python train.py --num_hidden_layers=12 --hidden_size=160 --num_attention_heads=5 --num_key_value_heads=5 --head_dim=32 --intermediate_size=640 --vocab_size=1037 --hidden_act="relu" --norm="layernorm" --norm_place="pre" --norm_eps=1e-05 --positions="learned" --qk_norm=false --attn_scale=0.177 --bias="all" --tie_word_embeddings=true --parallel_block=false --init="uniform" --init_std_qkv=0.0535 --init_std_o=0.0535 --init_std_up=0.0535 --init_std_down=0.0535 --optimizer="adam_variant" --learning_rate=0.00119 --beta1=0.9 --weight_decay=0.07 --lr_head=0.00582 --warmup_steps=369 --schedule="wsd" --decay_fraction=0.738 --decay_shape="linear" --final_lr_fraction=0.05 --batch_tokens=[8192, 16384] --max_seq_len=256 --doc_mask=true --train_tokens=109100000 --max_steps=9243 --dataset="wikipedia_en"
MLP neurons of a small language model. Each row is named by its layer, matrix (down: output weights) and neuron, and shows model dimensions 0-159. Each number is 128 + 32 x the weight over its row's rms, rounded and kept within 0 to 255. Numbers have three digits each.
After each neuron's rows, "fires before" lists the tokens most often just after its 100 highest values on Wikipedia text that the model never trained on.

L5.down40:148134190146118112188116095098146075142128096094131156100134144060095183146104104049112089178173111128134106143140098160079103137199084159078140193176127147131155158067067103140136154113116139168177129160136162150062120192176116138107107180130119119128033157156127126149153116100123181144148096168152160090100176119113174146123131106123104130133150093090102125156156115121111079086179184134160105090185168112119127138117146107106095193122111174088109113105122132100106117140137106
fires before: "\n", ",", ".", " M", "j"

L8.down184:129156140139168089106125095109128143120093156128099131163106120150094143152084132065121110158160132161052121152140117140133096186164141110061152125160065125109095083183128151104104144093170152092073136187142118132051184149172155084129140120165095117077156159095148141125138138079126170153084116156165156094170144136085126130143090143185203131147182068165087081135155185153111085106144119124150147109149067139076167170155128107109145151122167194102083115091151139117184145094134116
fires before: "ric", "or", "ory", "her", "ion", "x"

L4.down134:217106108056132137145117139087103084120174090145151071114138122138071199177098141099102062172184101121138162090169186160106101063182185081155128086069112178104161109111157082109117142122109090143148141126131111183157120140176122132111139174139129117153088133134098107144136153080163140123115132094152178113191120168166121153140190148160140138050096084101121162169134114139107151150105152140151146149129176088122109101159090129181148155123120138136136119138140100139125154210125116
fires before: "\n", " 0", " 4", " ", " B"

L8.down631:094137152095125157095121104161192146100118139183082133083101166161128157084142107128136135162111177115149138143156146100141089094120141130132150121173176087141084147200144084137130087151148102157150165134098081107099128069174129140085149183127053170142119162119108103166151220149136088120108142143118064128126135097105127132144142123156148149016154089145131140130138063182161125081090182110152113095175086100076120105077141111107120141081169150131171101069154154106113119173121120
fires before: "en", "tern", "ing", "ision", "^{"

L5.down638:110119154122103112099132104144180161122096086151139088165092135175119166100099113162213129111128154113179177124078136155128169121093148159120143071147079103128108135124185073117154128190129131108114166078156113117138102149121143146096132078058134149125184114175179115157094116149139065150124093136135112177137126100126132163101064127185147105120115130108156164123164125224146135061124099108095123144112103099182190043161165146152149109130086166086143110157151092100087118098083163
fires before: "A", "M", "W", "S", "F", "T"

L5.down393:081127143148128092116100089134167103096064122159183145145057113124101153091211210143152097185140069093148152150144175087147065079059125111097156109121117109137105108085089122083141148089117123144167181099171136131157158095074114154148078168151151124146125099121171126166135132113121159108142111167153088134144178159144162092195092125130162155108122179169129137153077093154160087124124117143143104133112091105196154125151151178129116112093100156094078151129108085189110163162138126
fires before: "–", " |", ":", "usic", "9", "eb"

L5.down128:099159085120122073151123087130188068163076202075126100191150153137125084161143085126161069123144178139141155185084161194096095119133127121141161139142131112130183173144096141185148134103117148160138172120097112145112180168097105067103107060096088109158100132144111130121119117185151060122135125108132106094075120107130113100149117154110174153111149079135048153076165129111080125072156084130124139123178132086110110148135114131145074137098163195158114153168164120129166124132138161
fires before: ",", ".", "6", "7", "5", "9"

L5.down273:168064201140092111182141109104123112125124133142092165111104095113148117128045155098152075122112143156077111150060096084173143152098081144139126100126072109119066127147133101116119121086142140195147132095096095078125144136136110169154117133068173121148105121151095113126084205099120101124121099107105136127100104170123073172107141139139117116134132136185167166178157111179218104104127177126163133155183100166156060137156141154144151148136085107105115116111097186095151184137153183
fires before: ",", ".", "ian"

L5.down312:143122123088101116129175108137133101205116133087133113110141158131166134151139155134102127140131105168140187158076110130130116124108087124118087159174142132115141106158117158152112129165153145097057106103140190085097188138125113115049091094094164096071124158146107073115158183111191110099126152108174110129141149116120148112127146177117169143059123113144148071108126132122033053097163140131166195102165101124100085172106154098170133155140122184101149035097144087113086147160107136
fires before: ".", ",", ":", " and", "–", ")."

L4.down501:168136130151109141211121153145141103129111119120101061114138106180116169115087155126144181053094134123192159158073160093163136036224099106108095160095146139155079117145112129118156053172171112171106159101148122093125128093074097191131121157168152096102109118105149086111055131153163085107147124105142130184145147174146149119129165144092145140104080110127092123139095117128112121077154130126140107115149159099108070090114131085166162138151121170067103123122144075115129173149127113
fires before: "\n"

L8.down379:144112134115110181117079161196144081147142136101142120123148160113084142122134113160111157159163166089128103096163173159133084128100189075136131128116143182062093143110116106068142087144207097142045142086123169119102131176115111144112185147132101140169132082089081067172124101106111089092120120062141101117109097165126164146160202088066148170143117126173104179136145105178094132102168110154148116152106153130109116090102111069132151139128152087100160133148140168114134130198183147
fires before: "\n", "c", "f", "i", "p"

L6.down263:122133112152115115146096150098157125166169171177123079093135050132107110150134126143106076149117128124119104211097155141147156138096110136073152126126074092144172219119114138143120110113127067151086184106109163117122114112134100135078183146166112120092163126164063170157156140143152147143113087160136154132207110132098080170118059123071081176159104157131158113146143154186132131158145079098170113129152178138145121106127088152066083132099166122184141081145100155122101116201094148
fires before: "\n", " ", "fer", "ach", "f"

L4.down209:209112122087099155180137094098097078099135081154147063126160089110105181163063111137127062144173108078126119091168191149136046089122107104107172083099139181165099127106176100150136118108097151172130153090175150173146152142106122091158145118106159109161127168122049128164151089088152136085136163141088194134126129124130136129169193158176145149059080120135075132134149117086078095153168169141156166118161151116132110125135125133162121109108096127122120120134113128128104168165125083
fires before: "\n", " ", " +"

L4.down201:116145130147105150156121164076159171076062146121134117136117164125186148160152132074096169129145142094186140119140094131112127108127129137141132148086181151173153135115114190079124134114166166118136145106064066144128082128116107119137118169121150115059112094138127154160162073123110145144093134101089088151141153142042140119117119187118093071137068103136148128088135129062155098088158066182120096148176118147133098092142165194149176133109137115058120218128140124158161202151125131
fires before: "|", "ed", "|---|---", "|---", " in", "|---|---|---|---"

L4.down494:103156165135111153131137148118175108160127163122115127131106128174171134139097109084124156069090143102172134150088126087147135068179142138114131144159126096110064107119110063136198105129148120159112126141122139080111067148073153117111114105145143089105046132125074150124089137162179121113157144168157080157140146195128108088163153110138150121107101123120124116164113141115171115116126154074185149158157094100076056186073155048184139133112157153059116065116119112088156133156193170
fires before: "\n", "|---|---|---|---", "-"

L5.down389:133136137163139124094145172142143085076126117176139091131147094144134156092079108129120121047112147134144106104089070116126140121102062111057100169123121114176048065127108183066130147123189132200151147100142098075071121139112126162140135119141147109154072085131129087145088129154153135117129159124160142125188094139068170148169167157073145077110129101133068140132090124105158133081120103197164176134155153163132143104146106132115121154168139110060136103133115168167192111162105099
fires before: "|", "|---|---|---|---", "|---|---", "|---"

L8.down412:162153136149113113122086171117113140167099113148168123078055140151129154128181141150121091093138117161137122134177145085114103104103161058101167156145102121071090143059144158080151105138154131117155134086147145132110131106124152190072086123106167165073103129110082152166190125145202120055105130084137131124128051135134099147144198139114168118148138170065175117102130127113096137161104151155159076081138112142162143089102110123159076180082110183113085128114164093110123169188129160
fires before: "0", "3", "9", "5", "8", "2"

L4.down79:193132110076138122133124186140136130150104145101131174102094132139122126118130146162112121088170116119079111183089101108085130163176159160113132112105122114157125171129171075096109117114118093126152067079101063164135100116151101084070189114102151130126112052160174141192069154128090105115092114151158129102151128186218120116095102148103164137189136118114124156197140112092083136105155086148123132181141086134143075166115132082158195087107160109136135144171101072101118160079160128
fires before: "-", "\n"

L5.down297:111148126114104159133135112145109137139176138086117120120062114161121087151087128085152154165137162098124154145129155166096094130103102151114087117116143128158113156163058145115090117106100134125120102094161102061132163145170156122096076094126127094076109126219094120088079140116168088123160089159167137138078110118121156142092051193097113165141186059145156115149120159101060091167107168154129142158179184141189088116119132141178108163076148206101108163163136085121151151171124103
fires before: ".", ",", "%", " and"

L8.down253:205124173082121120105100101154161121124152100089126126126154131110122105161121131148076139132145139159079121195171136121126182127072089064096159092131155079162143122124092138123127180095136175072124118153134077123071164106138072087121118088160159086106142167117165151172188144106170146177154105148135085203118103143122139110141106134145159133161095144203169078098132077106113133210082112121104141191145152124153146124163138075123146125177173081144204119137098180135138151125141116
fires before: "il", "r", "in", "ain", "est"

L5.down186:116110136118138178095139128106176097126149170102106090126144175156097110108150096148141190139137147078161076110057129190088112194195155156117157160170159098158136089149111100161157127132128118126164147159118111151115119112118130172185139146133166146127138119130125128128120099127117065101079087131118118125133111118187124149104111207141109154122131137065138211114147176097071200047160138197114138191107151141121161131139116080115152152102117127124113160064132066132107112046106091
fires before: "-", "\n", ":", ")", "N"

L4.down566:156101227135141187167076092129108145064211110085086118094106089155151109087120154165143133156122104105101202131135113111171107115080047127108117128131146143095115146106132104095167151088132108070116114173149173185096166177117182144150146098121106088098110069122071159143132128087097110150167098157113104123108117170085149095063174128140117159180111141165098126124132135093098089132125138174139148070100113131122099115179096098115122118084117089107080096151092141124166169164131152
fires before: ",", ".", "s", " and", " in"

L5.down534:106140139118128195061164129094123128188174155138207120102140086120079086134104146104128130146116134135116145137104071132136039127111126129078146136107131139118170117101112147141094122108118151166106129070033197121138117144115180081121130119139084097138083105076121133136130129098113162149124160122135106047126103129147173135123156167119148141119177197034114102092093145130155085125148156098170094130135171102130134165109079149098093213121105196194126116139109095143097140138117160
fires before: "\n", "es", "ed", "ished", "ated"

L8.down371:144113142136092109095095098130076132130115147123140111061118131173113143177167213076143092106098078107180091122179104108067173158108069143137138113166125126149135122109152116181105178150122133096159170140098143161097113099173121136153097173094111124144097127147120210133116087071073103179083135179132181148137128065105074103153178090118116100112168175152100120159095129108139150095108118114175130126151113137139180184161114182174131167079110073119085163101166078126159111132131156
fires before: "er", "ric", "ral", "ion", "re", " States"

L8.down443:169134085094108108176149086071152145127100131120095064104111139129106132136126093111129091163145130174110164121131132088143052101182155075097183159105089125131084154073151107109156068111113149130136136169159151154173113167167126078051073169124133149161140181142133151142119122163200100120152131176135190175104090122062148137124138125147144114158141109177170084114169135102141054197124116118149055107143131142149155120077119074089112140127135097145141113145146149175124055165126129
fires before: "\n", " The", " It", " In", "and"

L6.down86:148164113126126127127136132072085136089122109128098180113136118106097178109169168121149090136113114110132175129182199111113146126122100114065124101125175127124164091096142105158128195066157103176147099088168072160127122115129106156111205085136134135148173151151148171111093084065119138150097134063086135120146171096168083087058148136103089137108089114148138154159090190158084134092172117110152191115157129129135125080069132129165169155152189149178094162125182141129137066136118149
fires before: "it", "x", "ard", "ut", "ity", "h"

L4.down510:184085157124086128176131131166165109118097134089141118105165071159089143153121168156168123127136108117122115129091122158091076091156117112116115163115047149120120135182201131108133114097113093143125116105147108093116092131115112099143197129180163164106138150101109179188061164080162140127119152164102145159149119211170090117103156174141124135104086080143095154121098149086069122133133124068127102079111092152164106165065173094174212121102084129073161129129145101118168137085137146
fires before: "\n", "-"

L6.down374:109098087092142154210132120150153170187121122052107106117109169086101088175172111167123126109128084190176144128114110140175171130120105106104168188140070131056137138103125111138097137137139152057087118112144128128109166183158157070152091121146164099092124104086123047109157072098130144155136148124194167166164112150139203096126101117169122154157118066096109136149143145149140108131180193104117120119077166176137143117157122123159151142155128094090071122091112142154097117096134118
fires before: " |", "–", "%", ":", " s", "."

L6.down635:156118086108126101152125101060140126132154120111108053117122158070126137156125181146146083137068145117124145145121138143145135121133087095101169121079080093130084111079106122163134091127161123140114118183220112099153081073112132119143160172161162107088093161111151146113142115105182142179099079159130203202152131134197096119094175149092081123121114127115104096187156095127141090169101183078163114144123171119112103168104133120138159206113064121170141166111149139177091148125123150
fires before: "it", "and", "un", "\n", "em", "end"

L4.down20:120143117135098137100120160101129090152148089107148142089102093162137112128136142161087111140157118164149157127204198164118132084166078082098132103108084137128076189078142112096169085132097110137179110130175153161106124181163147130097130145133128175102047084141099139070086210127134142057127131139120151141169098152117119140099150114121077162124109049077137124132117089098090175206149111139158129140166201121105067127114116131165156088065124121130123128138086111111112178151181127
fires before: " |", "\n", " 4", " 0", " ", "%"

L6.down523:151126125102154141119197103123122072091141155054133132051176107123135092190170221113177126116130122122114113152143106179119183095081075124165132167166155095086144077116103170115174137161090121106142111150085150119155123133131123133129112137067157125158112118143112163111141129134174138093162109120134126080114134159155093071137151133073143184089131053146129107166105117143089090110218135106142192128184100105077132149152173125141100110126137156123145135108111178063055149128128152
fires before: ",", ".", " and", ";"

L6.down43:159111065156143084160133094163158109111091089172139170160147128107134221121116080166148092199128166161147137109158134123095096112148081111083149125119149127123170089100109186136121096115160154099072131170088168091052121165114122134123098160191117159142101067117173141087153130124158099154099118156118130031163161167083142187159126191160179103164154080115148110112143154144121137138082133137156150189149123156119151129143116089147138087138136153113134104082187125084090097137150157
fires before: "ion", "ed", "ory", "ric", "or", "ions"

L5.down578:153112080126109094132143070177082164108128130119121092125149121075112130135131105079132106147116163104095116095156135087061189214025141137159109066174170153145180135124173159148143200081108104111185122161141112169082147117149100103125163138159094087145159169118104135160114140095123110156071078134117194166108144120139199119093112094161102118178119147129161108136146140151168165146095104136096168108122132122108166128138072113085160094208135114129106151129119118079153148085147127
fires before: "=", "===", "==", "S", "P"

L6.down447:139138068166137095129081072125184122085153126121120127130133131114172163143133049102141109153130165144118102167154115096092103143095110080102170185154085104185162133147189140155128114094153108123180111164209085133179062101138139150147134140095061157098160170102061107120124112053100129171056153108136132138136122113083111101150157127173105109099109151127170061169112138150165157093141124087131090197181157185160107127135112125114125085197164149101107138141149110135137132110151134
fires before: "ice", "ic", "ed", "it", "e", "es"

L7.down302:140120176120123054095138116158166111104138208177103114119082088082070134211171166137144139109136079126117111134157129103134076118134122138113133145134099107196137222141143064149153122114155098089171099137078108128094185187179142093071134179123183084111119080155101100126128111112139138133110108176107154166170120142101133145172133141149105144121142111196137124134132146162135111080133180145119135111139148096132100145160150062159137136082170126116061100159083146113091128079184154
fires before: ".", " |", ";", "–", ":", ","

L7.down625:206124188149146127164138115112134128126153189092112115129215119111114099131133162165093146114144143129125191108120093117090141116089089070134168147128038128135097205073141119115103129123150134089111152115129096141102138131144122095097184159131154112140119142114048058159145049089117140176139105169090195163126117136111140094165126078119123153165096059176145081120164146150143100159130155091164124130151167151168096149136093106145154120136152138103128118059159186131154127072113172
fires before: "\n", " |", ".", " +", " 1"

L8.down231:138134152075136139037105136110138132140121147175205101087095105168148144102133146043126162115152101090191152140180104120172156134122078058142099141166195152145097117131091117143121185127150079092107094137110115157145086079100088111096219092132143124161091091090121123176121109066125110124137117148181069110101128099130143126162148144157139081099119130150125124090205080119167111166152170087113162116117146075105121178150119124156157144149144125131137158096086153175130090104122167
fires before: "ral", "er", "re", " the", "j"

L4.down59:108136141136145113159148093079167124140126129122173116127142109114091127159176120108091175056135173129118124158127137112150104169142132126146138133132136092183170116101140098155144149126209127138176124143156161182187118109081129125139142092100162112075192146124171082100168148114121096088104128149160086123142114199129165165172103165101127091181145069077084156122063096139134125117161131122104142148105118057137059112144093133075087197141143194185147090198171137105090177098094135
fires before: "ed", "i", "ing", "ess", "ation", "t"

L8.down136:092095143063137175148142035141152086184061101141175187140154100165128150117149110105133126148181106196140117150064105099129090108139117131131168085129147117166124101105129144111141075097100100127144149156142158116107114108117148130094135168171128154100136136120167098055138150127065125172176096059153112180129132146132196145137104167098068136093123138152124142161100153087204066139134079154095129123110137184115190135126116105143129101119042168158154119168108157113104104151106140
fires before: "bum", "ian", "p", "ult", "ear", "ul"

L4.down332:155111039123131166136133171171144094148137095138121084118149104163154112163080152124162120080100068118132117126111131117145111074096106103119168158123102161123092146144117082098170097169134124150136138102121092152131152143154101091112089156144115157067070076109150079128077114132175160135150125093201181182161107162133122127165113126108076110128073131098105137179079123123129140132202188097176105129132153127060094111124110162139172140110152085041119111116128092049152167162187152
fires before: "\n", "N", " |", "|", " Re"

L8.down559:159135070158063136080124156110110132103123182112142144110110115172173040080153143143159101114133182126091160145116120121134101169068114099171103113138101146099142180180091143153149085161108118162130109127101142155123110088143148150130205131116119156107162096158066183137133158126127088138148157116171135114143163146112097140124108158149150077116165155255091136132132064065142127070086098087159113121118113135121144128115110081174142132108143145122162069141199162100146160118138111
fires before: "ed", "ing", "port"

L4.down445:184119108147153098080138120096099115171099200114114138080102076117090120139115130095142136159051155114133158133099118133142112152145118116163195187063139125122135095141133097115170142087170192112104134152159099114138087120140102129129088153098147130135090167107144089116174110088159170146135129132109124157160134201141153097086153068083197145098192148097108119149068131142108145202150160068128108174103131038139094107135134188103112185103143153100119114132155135118122122189138197
fires before: "er", "ed", "ent", "ing", "ents", "ant"

L4.down227:153155105159122128151125186135178117164111133110134077163129119195128145144098178144132131145138075104155101188131109159152076104160093116106112147087118145169041106143154132118183124165208102155124143080143110115105063148109147127109166152167138087081140121159138136104072172172177103100146111116125086154126134209111128093157108116067087098153081125127108136111083140150141105101169126139161141134153153121134104104090087136204185127101114123044137117101134126083171145101222112
fires before: "\n", "|", "-", "8", "|---|---|---|---", "°"

L8.down607:134190117116102116157176107143163097165086123135111148096067139135182124111114162143166126112106149149118133102104116107158085073091117117187186122096073132153096240106132104132108146139118109085098088156123165071126158085134108113052069115113162149130131097116105104157108099110086136113099101131158176117090137135091127068201140148144104085122119154168153165117154114079173145151135155128155086167148148132154187140127110113157086188104155109133089153150084080097159100178162204
fires before: "0", "4", "3", "5", "7", "1"

L5.down370:092095060122145146095166107108101099107173141150114040117152115190124129178164160047108101110113203142099099160110114090117095087120142091078134124114201155147193089075108144107139158116147195156104166071196074130135136128124165115069155152105115135158137109159115086108163103151180142140161142179123168135084140120095162159139118108095159135142094113079103162159186142101137181103143135169109147125141149132169124085134178137126123155184135127187141127159112088131098105116086132
fires before: "|---|---|---|---", ":", "|", "|---|---", " |", "G"

L5.down21:097091109091153133132089140154177132133125153102164113124117168116147163116122117150154129142179163115107068159103138151064166080149149115100090141150154138134109117062084108108172065119124057066142141135137129114111128110144086101101150178144119152132158111074112112073146108124129088115081116072144159182172144127166150181105127093142102121126098183157100092223108147187132079134130155073091133171094175178175149105124159128186131096131148141158093128158158230111116170161136101
fires before: "id", "p", "ist", "ult", "ess"

L4.down281:174075129140137093124113145089138184174084115115100072135170126170147142126103173179134189146154137145206171118089141160171127115130124088124159161075093125163077140110171166145148108101100138177136151146100162093079123152173081122204225098111191111105116171114129143141104096095182113166137087129122085144127115179146095110131125112097093076116089098171100106130038165159086098132131148127175151099130116149100111134139072094088111119061104132157151147152119137159149122125145116
fires before: "\n", "|", " "

L4.down154:162155115138092120148105125123103141121114096090170154109097147123090154079134092180108145151157185065141201115109121145110140150174134105114170098139113089072121067086125149120130159125139139148166177156099107151131089133187108246180135108107077106109126185151128146108142173133097121112122106128092106152164152142088120090166182089090070200054178077120157117133124160148100153112138107167121102159150124136075122088076109128147184116140130133134129078084104165203127152119150118
fires before: ")", ".", "1", "S", "l"

L4.down283:196098092167125131132162142118137110160109154075098127175184116189098134109126140118149109148106054075131111124120129165137061082148147122112125105095013172158100193169190153108120145119162118140100092119101084130117123134100138119140180130157154122117137148101096157155073129111160124172193106163108116109100077193190146092135108185056136159108119118153144127119114166146107086149135091081164139123141146163113116141111102095160187113089142076133163094133143114131119139078198093
fires before: "-", "\n", " ", " P", "|"

L4.down584:204174114150092147097117123093137089167093164060120125167166153136164164159152200073163081130113118149096119098075122154131075143105123108125129113057097153186127153092182139143137147121107128179121136119076162164143136155123141156110158124087143160086100148090106120095124133103184163163103079069126143130148135188155128115065155159129144162071133127184142073104090131132095138201110117074136101154159149173130155157104095189111155172108090127147176120137157138145195106118175122
fires before: "-", "un", "\n", "iss", "and", "it"

L5.down347:124136119167214126167113125048129121107081183151154136162101124164091083143083203143127111100124166152150130155130109175139155100109059153130101101078093124143166136110141108131102170117155122128109133084103078139141109160166137132093163098151173136182076135110183089134121129161179146145161144115118164197158133135148152125132094126207126181094087142167104086138115091072100122154106140095124151188117111091134161143118114079111123129112098106173118140144095123066095186146205057
fires before: "il", "he", "all", "on", "ed", "as"

L4.down278:182090091101126128133144139124103157161107156141082151190118106118115151134115122135102121145083137141170151118115095087103148148139052142125153122098023098113172173095166149148141110091125123215126140098094132171139148132155087119130204113127140155097145143131072134163081118088147164159188105091138144080181084158157089147112079158077140151139127095159150114120121235180078065167144145122068100132130183133136121132120073103097128122136071115157135161130093095099136112113089130
fires before: "\n", " ", " +", " 1"

L5.down183:095136088088128143092090130120176147123141151108173153155153153124096154128125077131088165141143182109156134142138122097168135186081154163150101146176077139119077094162150163172135104126143147102136071096156126071043067059107143208179054091175120132117103128070153099107150084113146037107134171159138073104122167149111119148152126147146118139156132159097161125136123076139104080175086094108083119122085121105118145117136164095162094119128148093105111166148125120089159069088111126
fires before: "0", "3", "9", "6", "4", "00"

L6.down77:120126177157144152075096154157102179117037142177169123142106105133180128132119119112172132185167116121142120177120096138145101158140179114092150112158140159019111195128158091121165105137153102135098159120092105129130138171077101102078189084084157081123117127168135075130092132159154147121087100104117116102102115122080131139080107121157098173091088122138047066159163108114102144101166194100134118145137132139127159093132126074158163111164120102119185135132091094145134163177077148
fires before: "ce", "n", "c", "ed", "s", "i"

L5.down369:185129118091087095148168149124211132137128126098121071090164109150101133124130169135126104117178098128122162112107121142140086099185117116108172183096101142133128084088159110133181088067119103146092085110159130145119111138076139139113129143187180076159123158096110133058147160095205120135145181158117140181126153101082123092143129164135147175121094150112166136126155080137134072157165114125183046149189119088125084115083097103149133134071087099080135127126110160131136147219152111
fires before: "\n"

L5.down343:112111166146140117150127102152118131094111099131110147108078092125146083107110125138140061116143209089212158131134116094135131098145132101088162104209098084098152095209101114125145174080158176143108128092147130125098191089122121149131096109158057165193078172133150147164138097151078134102076157109141140050104125130118146155154139088124118142122152189105143117121081151150117086060043121170106140131082138144107110174109125140130099124176152184145093152142118145197121126138109118
fires before: "\n", ".", "il"

L4.down449:096143141175139112168117094158158075080125118116135147138113124119131192128145126138136130174139137098105167053102103165091182081126181156131144084101126161189147176171182163101121117199115132095119092126061128097176147096109097122140054176085133121159163104151155134097171106106127118133119114122094106105134126122091038186119146161159150095097144192125145162077156105115121112153121141106115067132084159119081146142141083160170140162143086126131105105151155137182079105091212093
fires before: "n", "ar", "s", "l", "t", "fter"

L5.down27:115178152086159125076133092162150159101146182140185094131098075154095097097163117123121070107152165110103112158148159148106214187113111139118124120149152089101163120166177124113080158108075154121155126154092124186133155133175116120038072124150072115136116192140166055164100062159104104126113145137135087090111154116089172111097081143195139110155120105099106131137136122109154118107075106145131176097096053127165154122145196076093110122155158132130169146118128144144127117101152112
fires before: "===", "==", "=", "S", "port", "|"

L6.down361:154156176137131163091131124034140104122162167153142188094128139163121066135168166091143099135177129127100149163136108157141118104112092105166099167136115137098118060105119142158144163128110106135136148123138130165117151070069092100075172138141103138129088148089035189149115139116162091100148200126163101062127148163160049163154145142154162118118105115033119136114092104131134120113126162058126154152174130106108146162134153127143072129132136147124210087125170166146130172126105112
fires before: "e", "n", "ian", "ia", "ton", "y"

L4.down64:103146144149137127138127139144083124111171146220058093133134116129133181123153104152123192154177186112141106069094095182083138057146123129120180099144098136129081122084115181128122129098144144140098141065185196117164092122105085133140078146124162106143142134145132116158106089130152128106074141112156105114134136158112140130093152130147071167162079110138136088112138187068107161092125144183117057088154177191159106138171115118165129168118108178210106111136077162119118143098133148
fires before: "8", "1", "5", "9", "3", "0"

L4.down164:157141070037135158159141134087165117138140124128174146124177115125156105168165173117091141098182161143144133133139135179096117076202119128097148133127152133125102089130161094169162074117127129148092137120184145175172134154134114174121152103147128124115120123133137102103103168098138044129132157165129117103085151171167158171111151112058127159127086102090136101140086160145083092192130120092155097086197100122135114148107052109083089145058044091167114129101110137159110117187109113
fires before: "\n"

L7.down353:150205093102046164161127154134145124101148070222105146132164118111063137093099088075127165076091172128183119182095189154132135141089112145087111153097153121103127098162101137119123138134094109123070060142080121101171074123108140163106113051107086137076104113153145145144130191111122185119192133121125129063107132155136143203152128151163158083101146084123131162123116160120147097159122099115120112117100117119108158098113121073127132144117151134181148141139144082090186111122122156
fires before: "1", "6", "4", "3", "0", "2"

L7.down163:150107184103090147142121096126150188128129130123185140114163144125199146109189132063136113144181076092106079205120077138111111149157101072143166158121095166124070140101100131168173141166102138115164146152178138136153108129073089100176085173092153090123115169092128084144127141147146091124141191136137141120171108141071100133113168176125117089084202136090102100087112105147156133129130172140145127169126057037102110147116183085118133169151169122147096140135107127100157154151114119
fires before: "ian", "r", "y", "als", "u", "al"

L4.down146:102189109167078113089178125152099131131106116125180139155124106137102194113113107147131105121146117166070141159152108108122173173091094108156180066163103131137112108107120096213064124138190116124185109100126077164115091109146148114103119078090159118158151118226130128128135164146113049112147120084087168095127113091091150128086148093141157146118169154148156058122106077119161115146173086074091131190085167138121111153114128110127134111156125138088157102176184110112146126104186145
fires before: "ed", "ing", "eral", "e", "ial"

L5.down568:080143115166063103130174197139147141132108116104210165156146142087104057128109109100094117074109156093109143173131109107161126137161179134137089142152076148161176186154102128120113110102093116143126088115159154093104157090137091167142046074156156098163133096151137103109176081099117104125152184178143109088138101153175112157099128094069189118162169156149064118089148119082180123136092090075096185130132075125091101170102158118118129139099148132146088132157127084147159126122108132
fires before: "4", "3", "5", "1", "2", "6"

L6.down507:134140099129106152180154142136150142115151127119128143135130172092130179161109136063126082140132130105127147241156167093098129163103102118104114123158117107144153170075110062168107081101109107115159120108065177182184088084118091131122116123123108116122152179136064129134161145167150147082159170113110148127150158127089114035123192143165166178103115107143149171118096109176097174125135097108169124117161082124126079048133149126099182094110148130140118164120125149072083198117107097
fires before: "ond", "ut", "h", "ur", "hn"

L5.down473:140137183118107120113117133150160152139097115131088167089053159088132084124183151098136129171209132125079106158159135067144128120177095148107127180113155155160127124094194152190169103151158085094112146116134185163140167139139133099127136119098097106102174151146140130163171129210156138106080110119156126169129158120076065079148120137155163116091093155137126097105134137125058077122147128112143146130095163123088081108122188119175125165107104199089075129076122163126116202119167153
fires before: ":", "–", ".", "t", "un"

L8.down604:144138098198119133105106136133102132107101101111180133103085098112105107119139127119094129113108136134194142132130116096088147124079149108163114119162105149131141140104103122118208143129098107092167135111130092119105099138098130219149130079127133181171120160133146105122126176146142083047119147137143149177164123196133117141125161097063152149116132084173148109122104145094192222141178134083176215076151147155173128130081116135137064092131132182162130169083183093147101069155133120
fires before: "2", "4", "3", "0", "8"